{
  "d_model": 384,
  "n_kv_head": 12,
  "rope_fraction": 1.0,
  "attn_scale": 0.202,
  "bias": "all",
  "parallel_block": false,
  "init": "normal",
  "init_std_up": 0.0246,
  "warmup_steps": 39,
  "decay_shape": "pow"
}
MLP neurons of a small language model. Each row is named by its layer, matrix (up: input weights; down: output weights) and neuron, and shows model dimensions 64-127. Each number is 50 + 15 x the weight over its row's rms, rounded and kept within 0 to 99.
Before each neuron's rows, "fires in" lists the words (lower case) most often at its 100 highest values on Wikipedia text that the model never trained on.

fires in: "a", "of", "20", "12"
L5.up838:61 32 70 62 69 46 44 21 45 35 63 38 75 59 62 56 51 73 37 46 17 70 59 22 63 64 47 41 68 58 67 33 41 69 52 44 47 32 70 43 44 66 39 52 39 47 76 57 87 59 69 48 46 28 67 42 42 65 39 45 45 19 78 48
L5.down838:49 42 51 50 47 49 43 38 45 48 48 56 67 75 58 40 55 27 50 29 53 45 49 60 50 61 33 43 68 55 42 46 57 36 59 41 25 47 66 60 45 66 35 54 29 34 36 56 50 48 41 52 45 35 47 51 42 56 79 57 51 24 24 45

fires in: "since", "in", "until", "died", "after"
L2.up1025:54 50 34 61 71 67 43 33 57 79 37 44 74 10 44 72 22 45 51 59 65 37 45 53 40 49 23 49 31 24 55 75 54 59 54 36 30 35 48 28 41 46 61 24 63 58 53 44 52 68 52 18 40 34 55 45 53 61 17 67 51 67 47 47
L2.down1025:57 53 69 63 46 44 44 61 51 57 64 54 69 49 32 49 77 45 63 42 66 43 49 62 79 43 37 55 66 65 44 50 41 51 47 63 34 49 50 66 71 34 82 69 35 81 39 57 47 40 46 50 40 54 58 63 48 66 40 66 53 38 54 59

fires in: "that", "which", "part", "who"
L3.up317:44 65 67 32 72 46 50 33 37 73 44 53 57 86 49 45 54 51 43 35 35 71 60 50 52 32 33 27 48 53 63 53 43 45 77 40 71 65 47 42 50 47 63 44 55 47 41 63 50 78 53 81 39 28 59 61 53 36 39 38 54 52 79 55
L3.down317:53 36 61 50 30 89 25 29 33 34 71 17 55 32 45 89 49 49 43 61 58 44 69 37 28 31 26 60 37 42 47 67 27 52 54 41 35 72 53 67 79 48 45 41 30 39 55 40 34 50 44 26 68 57 37 54 41 49 47 53 63 47 68 45

fires in: "in", "of", "with", "the", "for"
L9.up220:39 47 57 52 64 48 24 42 51 56 46 72 59 63 68 53 62 55 63 52 51 40 52 35 68 42 56 45 63 67 38 56 69 72 30 33 53 43 43 42 56 63 57 58 43 35 74 29 52 34 51 52 64 60 65 51 62 44 37 73 59 58 22 26
L9.down220:48 44 46 56 42 44 48 47 45 70 53 52 27 66 58 43 44 58 65 67 40 45 64 75 49 21 59 56 34 45 47 56 42 46 50 44 52 75 56 56 52 69 49 57 69 41 59 38 45 56 56 45 50 36 45 39 51 62 69 35 46 64 48 54

fires in: "as", "or", "also", "than", "and", "later"
L3.up1323:51 40 46 55 49 51 58 46 54 50 45 53 67 57 45 28 63 49 65 72 49 45 63 52 79 33 71 47 58 45 57 53 59 75 43 43 61 38 25 69 47 47 41 41 47 42 75 76 84 81 68 57 64 63 58 51 35 59 53 60 89 73 41 76
L3.down1323:40 05 54 21 48 71 53 83 79 34 71 08 60 71 67 41 35 52 55 36 60 46 51 42 58 40 59 32 54 83 56 37 47 63 49 14 39 53 27 56 31 82 47 32 45 42 66 24 44 51 40 45 75 47 37 74 41 76 63 75 64 51 56 28

fires in: "in"
L5.up200:57 74 73 63 60 41 40 64 74 37 39 49 33 45 40 29 31 66 40 49 70 42 86 37 36 53 60 65 56 17 35 37 69 38 62 57 65 64 72 51 48 77 65 58 41 49 44 20 55 43 59 54 21 65 57 61 19 42 61 36 60 64 63 35
L5.down200:43 36 43 50 43 60 52 69 66 75 40 50 44 55 56 50 72 51 67 27 52 54 46 48 22 53 25 49 51 82 64 45 65 56 44 31 61 36 71 50 72 47 42 37 53 71 66 37 78 48 44 30 54 49 67 58 40 40 70 63 82 70 75 28

fires in: "when", "while", "according", "on", "as"
L2.up97:71 49 39 48 17 78 73 31 48 44 51 53 23 30 37 67 47 52 36 66 76 72 42 26 54 43 25 21 44 55 35 65 30 35 57 71 35 35 52 52 65 70 28 29 34 59 54 50 66 53 62 68 22 93 54 56 49 46 28 68 49 40 28 48
L2.down97:48 38 65 69 25 66 73 58 46 55 39 54 56 40 52 49 54 50 55 38 39 40 53 72 55 60 52 35 55 37 25 36 31 81 22 54 55 41 59 34 65 58 34 42 50 66 92 34 52 45 50 46 53 40 58 45 70 73 53 59 54 50 44 68

fires in: "until", "after", "since", "age", "before"
L5.up1458:66 79 51 39 26 33 83 36 47 36 46 57 60 48 24 61 68 43 47 58 45 51 45 19 40 38 58 48 44 53 50 46 69 57 42 50 34 41 31 43 50 65 57 36 23 40 55 38 58 60 86 58 43 33 70 65 60 83 34 36 55 36 42 77
L5.down1458:46 49 70 36 81 43 47 52 45 62 83 54 60 49 51 85 39 50 53 45 23 57 52 49 28 64 54 65 45 06 16 47 73 22 47 32 35 52 56 44 49 51 53 39 48 23 74 67 43 66 50 61 81 38 30 52 63 60 48 65 64 58 35 41

fires in: "with", "he", "as", "death"
L2.up618:41 57 67 44 41 50 67 51 35 63 61 63 50 25 48 68 55 30 58 58 54 44 42 36 59 53 23 64 53 63 57 45 38 48 50 46 89 42 23 39 23 39 48 62 45 48 52 31 51 59 67 48 22 52 14 53 68 54 53 60 21 48 48 34
L2.down618:41 58 46 82 53 74 53 47 52 69 43 57 36 46 64 23 37 54 41 67 64 56 47 62 63 50 31 51 43 58 40 28 35 13 58 32 57 16 54 62 30 60 42 33 56 47 36 50 43 61 38 65 67 37 50 35 73 42 49 36 35 63 61 49

fires in: "of", "in", "as", "by", "like", "such"
L2.up970:52 35 42 53 60 45 70 47 46 33 42 34 42 35 43 48 64 47 65 55 48 48 36 61 46 69 45 34 30 54 83 76 34 52 48 72 71 63 32 51 06 63 54 45 22 57 47 68 48 58 36 50 62 58 40 61 31 51 35 56 41 54 61 33
L2.down970:52 61 34 44 22 35 77 67 52 37 35 64 45 59 62 53 49 51 46 53 37 45 48 72 34 40 27 34 55 55 33 99 71 87 40 61 49 47 43 36 32 83 45 35 43 40 57 57 39 32 44 40 33 50 55 03 59 71 31 57 19 57 59 38

fires in: "the", "its"
L9.up1375:56 59 68 44 52 53 30 35 81 61 55 34 48 62 68 67 39 36 41 53 44 53 35 55 56 38 45 46 66 49 45 60 62 56 60 78 48 60 41 71 26 38 45 26 38 47 61 42 62 51 58 79 55 52 42 55 60 65 32 72 48 40 53 29
L9.down1375:53 62 55 61 38 52 49 29 43 47 31 60 42 55 62 51 73 67 30 35 41 45 34 86 42 36 70 52 38 62 46 45 59 49 27 43 72 58 26 58 70 38 35 50 20 47 44 34 38 62 64 41 41 44 32 42 43 61 61 57 49 65 09 71

fires in: "when", "by", "as", "with", "year", "career"
L2.up1073:45 44 65 55 53 74 47 32 56 18 53 54 24 70 52 31 50 32 50 58 69 66 32 42 59 44 67 48 33 65 76 35 32 50 38 62 73 63 53 46 58 54 42 46 42 54 59 49 62 42 71 59 50 38 48 66 56 29 19 43 57 35 42 32
L2.down1073:67 63 69 43 29 48 37 55 56 62 54 61 70 49 66 42 77 59 55 41 49 67 88 40 61 64 53 57 29 29 62 76 21 56 67 07 26 44 49 24 30 52 54 39 59 49 49 36 83 32 21 60 51 53 81 86 32 48 43 38 66 45 61 61

fires in: "the"
L5.up1309:51 70 53 38 37 38 43 46 38 43 29 54 51 61 50 50 12 64 72 58 34 65 44 31 47 71 38 72 53 51 86 99 49 53 50 57 56 39 42 51 61 60 46 36 59 34 64 65 49 29 50 40 64 82 60 68 37 75 55 49 58 47 75 58
L5.down1309:57 51 62 31 34 45 49 54 57 61 28 60 48 32 49 64 36 53 45 55 60 32 47 49 45 36 68 49 49 55 58 44 45 42 65 50 66 48 38 47 70 51 49 48 53 52 67 37 12 49 48 51 61 46 57 55 57 72 61 41 61 45 32 72

fires in: "also", "each", "be", "often", "one"
L5.up415:39 39 53 40 56 60 45 33 46 44 74 55 47 24 42 57 53 31 34 46 49 71 55 66 50 61 58 42 63 74 56 63 73 44 51 45 48 56 35 57 58 68 33 36 54 52 69 44 39 38 58 46 65 52 56 49 31 49 43 54 56 40 49 80
L5.down415:79 41 54 54 48 44 30 53 46 83 38 88 59 52 82 49 42 58 35 45 39 66 65 39 27 27 52 55 56 52 57 46 64 52 87 77 44 73 43 10 58 40 58 29 66 32 44 73 39 57 37 44 51 47 40 24 74 52 70 62 58 53 49 34

fires in: "a", "two"
L3.up27:59 31 52 08 41 59 72 39 59 45 50 67 58 36 29 26 45 99 60 46 67 60 52 48 33 42 34 36 45 66 50 45 43 41 88 33 55 51 46 48 16 35 39 50 37 55 52 44 53 61 49 26 60 66 72 35 23 26 40 40 54 61 61 31
L3.down27:72 53 30 59 53 24 37 56 31 51 76 32 40 22 58 31 73 61 57 41 46 73 46 35 55 42 57 41 38 68 24 60 42 67 45 53 65 43 54 50 73 63 66 46 10 47 37 55 56 43 26 53 51 38 54 40 45 34 36 47 65 48 45 55

fires in: "it", "been", "they", "not", "to", "and"
L2.up644:41 47 59 56 48 30 58 29 58 75 77 38 58 62 16 61 35 60 25 77 48 40 46 52 48 56 44 30 56 56 71 34 65 65 66 41 48 52 48 53 49 67 48 28 50 50 50 41 47 39 29 75 45 38 57 87 66 62 39 41 37 50 41 46
L2.down644:70 80 34 77 40 47 27 63 30 53 66 69 45 62 42 59 90 38 53 39 70 41 63 39 66 49 53 44 53 34 60 70 50 54 51 62 53 85 36 48 67 52 63 69 55 65 47 47 50 41 33 49 57 59 32 41 60 38 66 41 70 59 62 73

fires in: "the"
L9.up181:55 55 41 60 48 32 51 40 38 28 63 55 60 50 56 61 46 50 53 54 43 43 30 51 33 63 54 74 49 41 51 41 48 56 31 66 62 69 22 42 71 62 40 39 35 44 57 58 83 68 64 80 81 50 83 61 49 67 49 62 45 79 77 53
L9.down181:50 64 30 58 73 50 56 39 51 25 46 32 62 70 41 38 51 40 44 58 43 56 67 41 44 48 74 65 49 57 54 35 84 63 54 81 55 53 03 45 64 51 36 82 40 63 80 38 50 64 54 50 62 40 49 36 60 67 59 69 32 68 46 53

fires in: "of", "the"
L3.up42:68 55 48 24 55 63 72 69 81 52 78 64 45 66 63 64 43 52 51 50 55 67 34 42 81 43 26 65 52 66 35 75 61 68 46 55 16 37 14 53 53 59 49 38 83 32 67 57 42 39 69 55 45 47 39 41 66 41 56 56 46 48 29 35
L3.down42:55 67 37 26 68 52 77 28 66 63 80 60 40 46 56 54 73 54 55 56 79 40 24 67 39 39 46 41 61 69 36 32 44 53 13 67 64 45 64 82 46 55 41 31 61 29 39 61 32 28 54 40 53 50 74 39 54 42 37 78 35 29 68 49

fires in: "the", "of", "a", "all", "for"
L2.up93:52 59 44 60 60 43 45 53 65 22 55 37 95 24 65 45 35 58 27 46 32 75 86 46 58 56 63 69 42 40 51 21 61 96 64 33 70 50 44 53 60 36 59 48 39 56 62 46 61 74 45 59 52 58 59 59 41 40 49 50 27 55 75 66
L2.down93:73 73 39 49 51 55 47 39 20 49 42 45 56 53 78 66 50 67 02 42 48 56 55 57 53 50 24 58 46 51 62 39 35 58 59 48 47 49 60 27 72 40 41 58 36 79 77 22 72 54 51 48 40 59 34 42 80 69 48 61 42 38 63 68

fires in: "of", "other", "minutes", "another", "additional", "scientific"
L2.up1248:55 59 52 48 61 70 42 81 96 40 41 56 32 37 72 55 30 53 28 46 85 50 23 24 45 21 49 41 49 63 22 62 60 72 37 25 69 55 49 46 69 44 73 36 65 51 57 40 67 48 58 50 63 47 41 42 74 68 45 42 28 33 62 68
L2.down1248:39 75 66 49 73 53 43 59 80 59 48 76 63 49 57 88 10 77 51 51 72 47 38 25 48 61 55 42 62 67 37 80 34 64 66 30 40 55 32 62 51 31 38 48 56 59 66 62 25 34 28 50 28 43 54 32 46 54 54 68 39 66 54 66

fires in: "of", "time", "important", "to", "able"
L2.up1474:63 53 62 33 78 65 43 34 37 81 45 88 34 59 43 74 19 53 36 55 36 42 70 47 28 56 35 76 61 55 46 31 40 60 35 60 51 48 37 45 33 54 48 42 63 42 76 58 35 70 37 51 51 39 37 61 50 52 67 51 42 63 69 29
L2.down1474:54 33 71 51 66 82 41 53 40 65 72 53 53 60 44 71 51 47 45 41 72 39 65 63 34 62 54 51 76 37 50 36 39 56 31 78 49 47 53 32 47 77 58 39 78 47 37 30 33 44 50 57 55 61 41 45 54 40 71 26 43 54 70 46

fires in: "the", "a"
L5.up1254:49 31 62 18 28 40 28 50 62 60 59 47 66 59 45 32 37 31 53 38 39 80 38 54 61 34 67 27 73 47 38 30 51 51 48 55 78 48 39 43 51 30 61 45 75 47 67 66 53 26 29 58 73 46 41 56 53 83 51 57 35 63 42 53
L5.down1254:49 43 43 29 44 45 61 51 65 59 34 47 54 77 53 60 73 49 36 28 53 66 70 47 65 36 68 12 41 70 40 59 62 45 52 62 61 43 49 62 86 25 47 64 19 74 43 64 59 50 58 26 51 63 57 59 52 25 48 28 65 28 65 60

fires in: "the", "at", "in", "on"
L3.up1397:35 67 53 45 93 66 59 44 37 30 43 41 56 79 40 78 45 49 50 44 47 74 35 61 51 62 21 62 45 46 38 27 63 72 17 43 71 49 40 40 48 41 31 40 47 79 32 42 75 34 48 40 59 46 50 36 42 50 48 49 51 21 62 66
L3.down1397:42 47 68 66 47 41 43 48 58 58 74 55 36 73 59 51 59 55 50 39 97 39 59 47 23 50 49 56 65 52 48 49 39 67 51 42 63 42 35 31 73 43 42 54 33 40 47 55 72 62 59 64 62 56 45 54 71 43 52 45 80 82 53 48

fires in: "and", "coquenia", "but", "asuka", "suomen"
L3.up824:43 37 27 36 56 65 45 47 58 33 43 56 50 17 37 78 51 55 50 79 60 70 23 54 42 33 65 16 52 85 46 63 47 58 17 56 65 31 37 76 50 57 43 33 39 35 67 87 71 21 35 60 49 32 50 64 60 37 80 30 67 58 39 33
L3.down824:56 01 75 66 15 54 44 41 52 25 44 52 28 52 43 63 47 74 44 52 57 25 53 24 33 38 62 82 52 18 59 61 41 61 63 64 51 31 18 58 37 63 42 25 37 46 67 77 52 37 74 63 17 63 54 63 40 51 47 68 56 95 43 37

fires in: "the", "of", "several", "in"
L2.up289:48 42 37 43 68 20 59 37 45 58 53 31 53 67 47 73 29 49 66 24 64 54 21 42 46 66 24 34 43 78 51 29 46 60 21 77 41 47 74 54 55 44 57 70 26 55 48 53 58 61 36 52 52 46 53 54 49 56 48 75 53 47 54 49
L2.down289:29 35 30 25 34 52 43 60 71 75 38 64 28 50 34 57 57 15 49 57 38 48 42 64 70 43 58 58 35 58 53 51 27 52 46 58 68 51 62 51 48 98 80 65 45 63 35 48 41 45 39 45 79 49 55 50 39 70 66 49 91 77 31 49

fires in: "also", "was", "the", "in", "not"
L3.up84:61 63 42 35 56 23 78 74 22 61 64 44 37 60 47 61 60 57 31 50 53 42 28 69 39 56 32 38 54 26 35 58 67 77 46 56 38 34 52 65 41 55 66 17 72 51 39 53 57 59 55 72 78 53 49 40 64 36 44 66 44 49 48 61
L3.down84:43 36 36 72 40 62 39 24 68 30 47 77 84 58 40 42 53 46 59 59 53 59 55 29 44 39 53 70 57 44 45 39 39 12 49 64 66 44 56 59 56 63 67 70 48 54 82 44 49 36 37 50 53 54 60 47 34 32 58 37 55 36 46 65

fires in: "also", "later"
L3.up619:37 52 38 59 30 44 54 43 55 51 51 43 48 53 56 52 42 49 31 42 42 50 75 76 28 65 40 81 53 80 81 46 53 36 40 44 46 54 40 64 45 64 40 37 61 33 55 76 50 64 12 39 39 39 63 64 14 36 45 46 51 59 58 40
L3.down619:78 59 47 61 39 60 56 40 36 57 42 42 69 49 31 58 63 55 43 41 32 43 71 48 56 24 51 41 57 77 58 68 42 56 65 54 47 39 30 52 52 45 77 56 52 20 44 50 39 48 56 69 61 58 55 58 64 57 47 46 95 53 46 70

fires in: "and"
L3.up1307:59 44 51 39 65 28 63 23 43 55 49 80 53 66 22 53 40 62 51 28 37 50 38 48 43 60 30 34 60 70 75 47 71 45 41 50 55 40 43 67 59 68 43 57 49 37 58 57 54 52 30 50 69 57 52 90 68 53 53 17 34 52 07 38
L3.down1307:28 38 26 58 50 69 34 88 60 69 50 45 45 39 55 21 53 49 55 66 70 52 81 52 61 41 88 40 51 52 51 46 56 75 64 57 22 52 38 83 32 45 37 54 55 49 58 38 49 36 40 66 48 52 52 71 59 36 76 85 62 72 39 51

fires in: "in", "for"
L5.up1456:61 52 48 38 50 26 67 91 47 48 60 54 65 54 65 45 60 84 50 38 39 53 56 58 56 41 40 38 21 39 59 34 52 46 23 49 66 60 40 59 44 63 30 39 40 52 24 42 42 44 65 62 48 61 57 38 36 16 75 75 11 59 74 53
L5.down1456:59 43 63 45 66 20 28 50 77 35 57 41 29 55 40 27 51 44 32 54 56 44 26 57 52 58 47 70 63 63 45 85 52 67 19 78 35 49 60 52 52 56 40 40 50 45 13 57 59 54 36 65 27 31 61 70 45 62 44 31 56 63 15 33

fires in: "of", "on", "in"
L3.up426:43 75 55 46 78 54 75 16 45 43 55 74 34 38 57 58 50 38 49 50 45 56 84 37 18 37 09 59 57 49 51 69 54 29 55 36 55 66 69 49 50 55 47 48 38 31 72 74 44 61 69 39 42 50 56 28 37 43 59 49 44 36 48 41
L3.down426:70 43 64 58 29 59 36 22 17 53 61 50 58 45 36 65 64 42 74 27 62 80 68 55 64 26 59 57 76 66 55 30 60 74 50 32 49 46 43 34 44 39 70 50 62 63 38 10 76 28 08 55 28 57 80 45 55 60 70 47 60 49 75 39

fires in: "and", "to", "with", "the", "of"
L5.up959:46 42 27 15 59 69 56 39 57 32 75 70 30 50 33 55 46 71 48 53 12 56 55 74 40 83 54 37 51 38 38 42 69 44 67 56 58 51 80 53 51 23 40 82 32 51 44 30 35 22 54 45 64 69 52 86 48 55 60 41 52 68 49 39
L5.down959:52 36 30 63 50 68 48 67 60 57 61 43 64 25 77 35 51 27 39 44 36 65 43 54 50 72 62 17 39 37 58 48 59 47 64 52 62 71 66 52 76 41 49 63 43 25 35 72 62 63 56 51 42 75 38 71 42 35 41 36 40 56 78 58

fires in: "not", "to", "be", "also"
L2.up1491:44 57 39 50 35 41 55 65 39 61 53 49 38 73 38 36 37 51 32 66 31 59 70 45 42 37 44 41 58 54 54 54 67 57 37 61 43 41 50 41 64 47 56 41 66 67 59 32 68 72 45 63 58 68 57 46 38 68 34 64 57 52 74 45
L2.down1491:52 50 55 43 46 44 45 27 44 24 50 73 61 59 68 55 40 47 38 56 40 61 58 30 45 69 58 58 59 52 62 60 16 41 58 50 37 73 29 40 49 46 47 53 39 45 47 49 50 22 71 58 43 10 60 49 51 38 42 71 36 48 35 50

fires in: "of", "on", "where"
L3.up98:62 70 75 50 66 72 35 41 67 62 44 52 43 35 58 66 49 45 59 65 78 55 67 32 53 22 47 62 51 52 49 63 45 73 55 48 53 73 61 49 50 82 43 47 93 35 52 32 47 73 43 29 47 38 59 48 67 46 42 49 47 43 15 70
L3.down98:31 19 37 34 74 31 55 69 67 67 41 30 66 62 61 68 45 51 23 55 54 52 60 56 41 33 32 66 37 40 32 54 55 61 51 47 65 51 70 62 54 56 41 39 71 55 69 44 65 68 34 52 27 72 67 41 60 73 73 43 54 33 69 31

fires in: "on", "in", "during"
L9.up645:48 73 22 55 37 39 53 42 31 41 65 66 56 40 55 57 58 62 35 42 46 68 69 64 67 49 49 46 72 76 34 70 52 70 31 54 44 53 76 24 57 23 33 56 53 34 17 41 43 43 54 49 58 28 60 64 06 60 46 73 66 59 62 56
L9.down645:31 49 34 56 53 50 42 53 63 64 53 37 42 58 69 56 46 54 29 36 56 86 42 47 23 57 67 70 35 36 48 14 76 57 44 42 48 64 72 60 62 68 27 51 52 65 81 54 76 61 45 53 48 42 59 57 86 61 63 14 58 61 54 34

fires in: "at", "on", "round", "in"
L2.up5:63 63 58 37 41 78 59 22 85 12 57 68 56 68 44 51 40 59 69 43 84 57 52 73 60 66 18 49 42 65 58 32 25 42 55 44 62 45 48 45 31 69 38 35 29 39 42 43 46 73 43 26 49 35 44 48 52 61 64 52 70 37 25 39
L2.down5:31 26 54 42 58 49 11 20 66 37 59 14 60 55 39 68 56 30 86 41 45 46 37 38 31 40 63 36 49 48 45 70 69 48 45 32 47 46 35 67 52 43 60 45 14 71 35 57 69 43 41 46 36 71 87 17 47 48 35 35 59 68 45 61

fires in: "two", "several", "three", "an", "four", "six"
L5.up1090:36 39 41 57 36 90 29 48 59 71 41 39 77 20 47 36 31 61 19 50 59 70 52 65 43 33 77 24 49 55 50 22 33 41 56 25 56 53 26 58 35 63 56 52 43 46 36 34 49 30 42 43 39 42 46 37 44 66 83 60 44 25 73 25
L5.down1090:69 26 61 67 68 20 24 36 50 33 52 51 60 30 61 25 40 42 59 63 71 55 50 22 42 66 42 62 43 42 27 46 64 46 50 56 65 57 77 44 56 53 38 57 54 62 76 65 73 43 39 73 40 45 33 58 39 53 99 47 73 44 40 39

fires in: "of", "over", "the", "with", "as", "all"
L5.up701:58 66 49 69 52 68 72 81 42 63 36 65 25 54 81 57 49 52 22 43 57 75 45 35 55 83 34 45 24 53 34 54 35 56 51 29 77 17 08 54 34 49 57 21 78 43 31 45 57 62 43 49 48 35 32 53 87 50 22 36 42 32 76 43
L5.down701:30 52 34 52 67 41 57 31 26 49 50 29 52 53 48 53 37 50 58 73 53 64 49 37 54 54 63 24 52 59 30 56 54 52 21 63 37 59 56 59 69 52 66 62 69 74 36 41 33 60 51 46 65 37 72 51 38 67 65 49 48 71 31 49

fires in: "the", "of", "along", "river"
L2.up408:38 45 38 51 40 45 80 54 35 52 55 53 70 43 61 28 60 32 50 64 51 52 48 24 42 34 44 53 66 29 47 68 57 35 71 33 63 46 56 24 60 41 61 60 48 55 39 31 43 80 74 68 75 62 44 49 49 65 59 65 76 48 63 55
L2.down408:76 49 60 54 54 56 57 34 46 55 66 56 38 38 59 81 48 59 40 46 53 35 40 60 23 42 39 57 62 47 86 49 44 20 66 56 60 57 47 28 49 39 25 56 22 41 38 24 46 54 35 53 52 62 51 51 39 47 69 26 67 43 62 70

fires in: "in", "both", "on", "to", "of", "for"
L3.up146:42 44 60 58 50 52 49 27 47 55 53 58 47 39 65 47 32 82 54 56 69 28 39 55 55 51 53 70 55 65 41 49 65 60 62 78 35 68 53 32 49 64 60 40 61 39 44 51 45 54 62 55 41 59 40 68 43 30 36 49 72 52 42 26
L3.down146:46 29 25 43 50 54 57 67 36 40 42 47 60 45 84 56 42 61 58 48 47 66 67 67 37 64 64 29 51 47 16 40 47 60 48 53 36 39 69 40 42 72 36 36 64 44 48 42 51 31 34 47 49 41 46 35 58 70 68 92 52 55 22 63

fires in: "he", "as", "to", "by", "it", "into"
L5.up1068:60 40 33 76 48 63 46 22 75 41 44 53 35 40 34 53 34 34 61 50 30 59 62 67 40 43 36 35 59 21 44 78 36 53 33 37 46 30 55 29 55 55 38 57 41 41 40 51 47 29 67 78 67 30 45 42 26 49 39 65 97 51 71 68
L5.down1068:32 63 33 31 69 45 68 67 44 60 44 76 55 48 60 70 48 38 38 28 53 42 46 43 17 45 43 39 37 57 52 65 75 55 56 42 68 55 59 57 46 40 42 38 49 46 54 60 43 58 26 78 50 59 68 56 33 46 37 81 55 68 60 52

fires in: "had", "has", "have", "after", "to"
L5.up110:59 39 42 57 49 51 44 53 59 43 50 44 56 48 70 59 35 47 35 49 39 29 48 96 45 32 67 61 70 44 52 68 52 37 50 23 34 34 24 67 35 57 40 48 43 57 59 36 65 80 51 47 44 61 34 41 67 49 45 32 48 46 75 63
L5.down110:51 76 65 39 29 58 50 71 76 77 16 72 60 38 66 56 51 60 68 42 15 51 61 50 42 48 59 61 43 43 52 48 32 59 29 52 19 68 64 61 57 50 45 37 44 58 50 35 50 74 56 48 70 59 70 30 71 43 48 55 68 66 52 54

fires in: "as", "to"
L3.up1132:44 62 51 39 45 31 62 63 64 68 54 65 64 45 40 53 28 47 46 53 29 50 43 77 47 38 40 35 70 07 60 55 56 52 43 42 65 39 41 59 40 69 45 74 47 46 49 80 77 57 62 68 46 39 75 33 34 69 49 57 47 36 50 41
L3.down1132:44 43 23 57 69 36 48 52 46 66 52 30 47 42 58 13 76 48 71 53 38 40 61 38 55 43 42 49 29 48 49 49 58 39 41 69 37 41 54 61 26 53 52 68 62 58 50 64 56 41 64 49 65 14 54 39 55 23 73 41 58 44 24 53

fires in: "after", "while", "before", "of", "to"
L5.up443:63 50 59 42 42 44 36 57 64 28 75 60 46 26 56 97 45 64 30 50 51 13 62 63 26 54 42 55 55 33 62 35 83 46 41 66 60 35 11 41 46 79 47 46 68 14 50 54 74 69 57 42 43 12 48 58 45 64 55 39 56 64 52 75
L5.down443:85 58 42 53 20 71 26 64 54 47 27 45 39 88 67 59 47 43 33 46 25 25 56 77 37 68 21 47 53 29 72 52 91 58 54 62 54 64 45 52 56 45 51 50 59 44 57 52 46 71 63 48 67 41 40 32 37 54 71 82 71 62 52 51

fires in: "as", "and", "that", "said", "lullabies", "because"
L3.up1154:30 74 34 45 69 31 44 35 81 68 30 66 45 31 65 50 51 58 47 43 61 61 67 62 49 25 43 59 54 28 38 62 50 48 48 75 55 40 81 62 41 78 25 51 49 64 55 58 78 17 44 47 28 33 38 44 48 69 54 55 69 33 66 54
L3.down1154:41 38 23 60 92 62 64 50 64 92 53 76 54 51 61 31 41 44 47 66 47 80 62 37 63 62 36 31 43 64 63 43 37 50 40 46 43 49 23 58 36 53 57 21 79 49 33 81 54 47 31 66 52 31 54 64 51 38 54 59 40 35 66 39

fires in: "would", "will", "could", "may", "to", "should"
L3.up1074:29 50 19 37 56 50 28 38 23 62 91 49 77 46 26 38 44 44 50 42 46 58 18 48 29 74 39 57 48 61 40 53 69 67 46 82 53 55 53 38 23 56 73 68 56 39 63 43 57 55 55 39 29 58 58 53 56 52 55 36 49 52 56 24
L3.down1074:32 54 44 54 66 48 70 55 27 34 58 25 67 69 57 48 65 37 46 64 65 46 35 61 21 94 52 60 42 60 48 53 55 66 60 30 63 29 58 62 48 42 24 28 77 53 58 39 45 52 35 52 60 39 44 48 50 31 62 29 32 63 55 32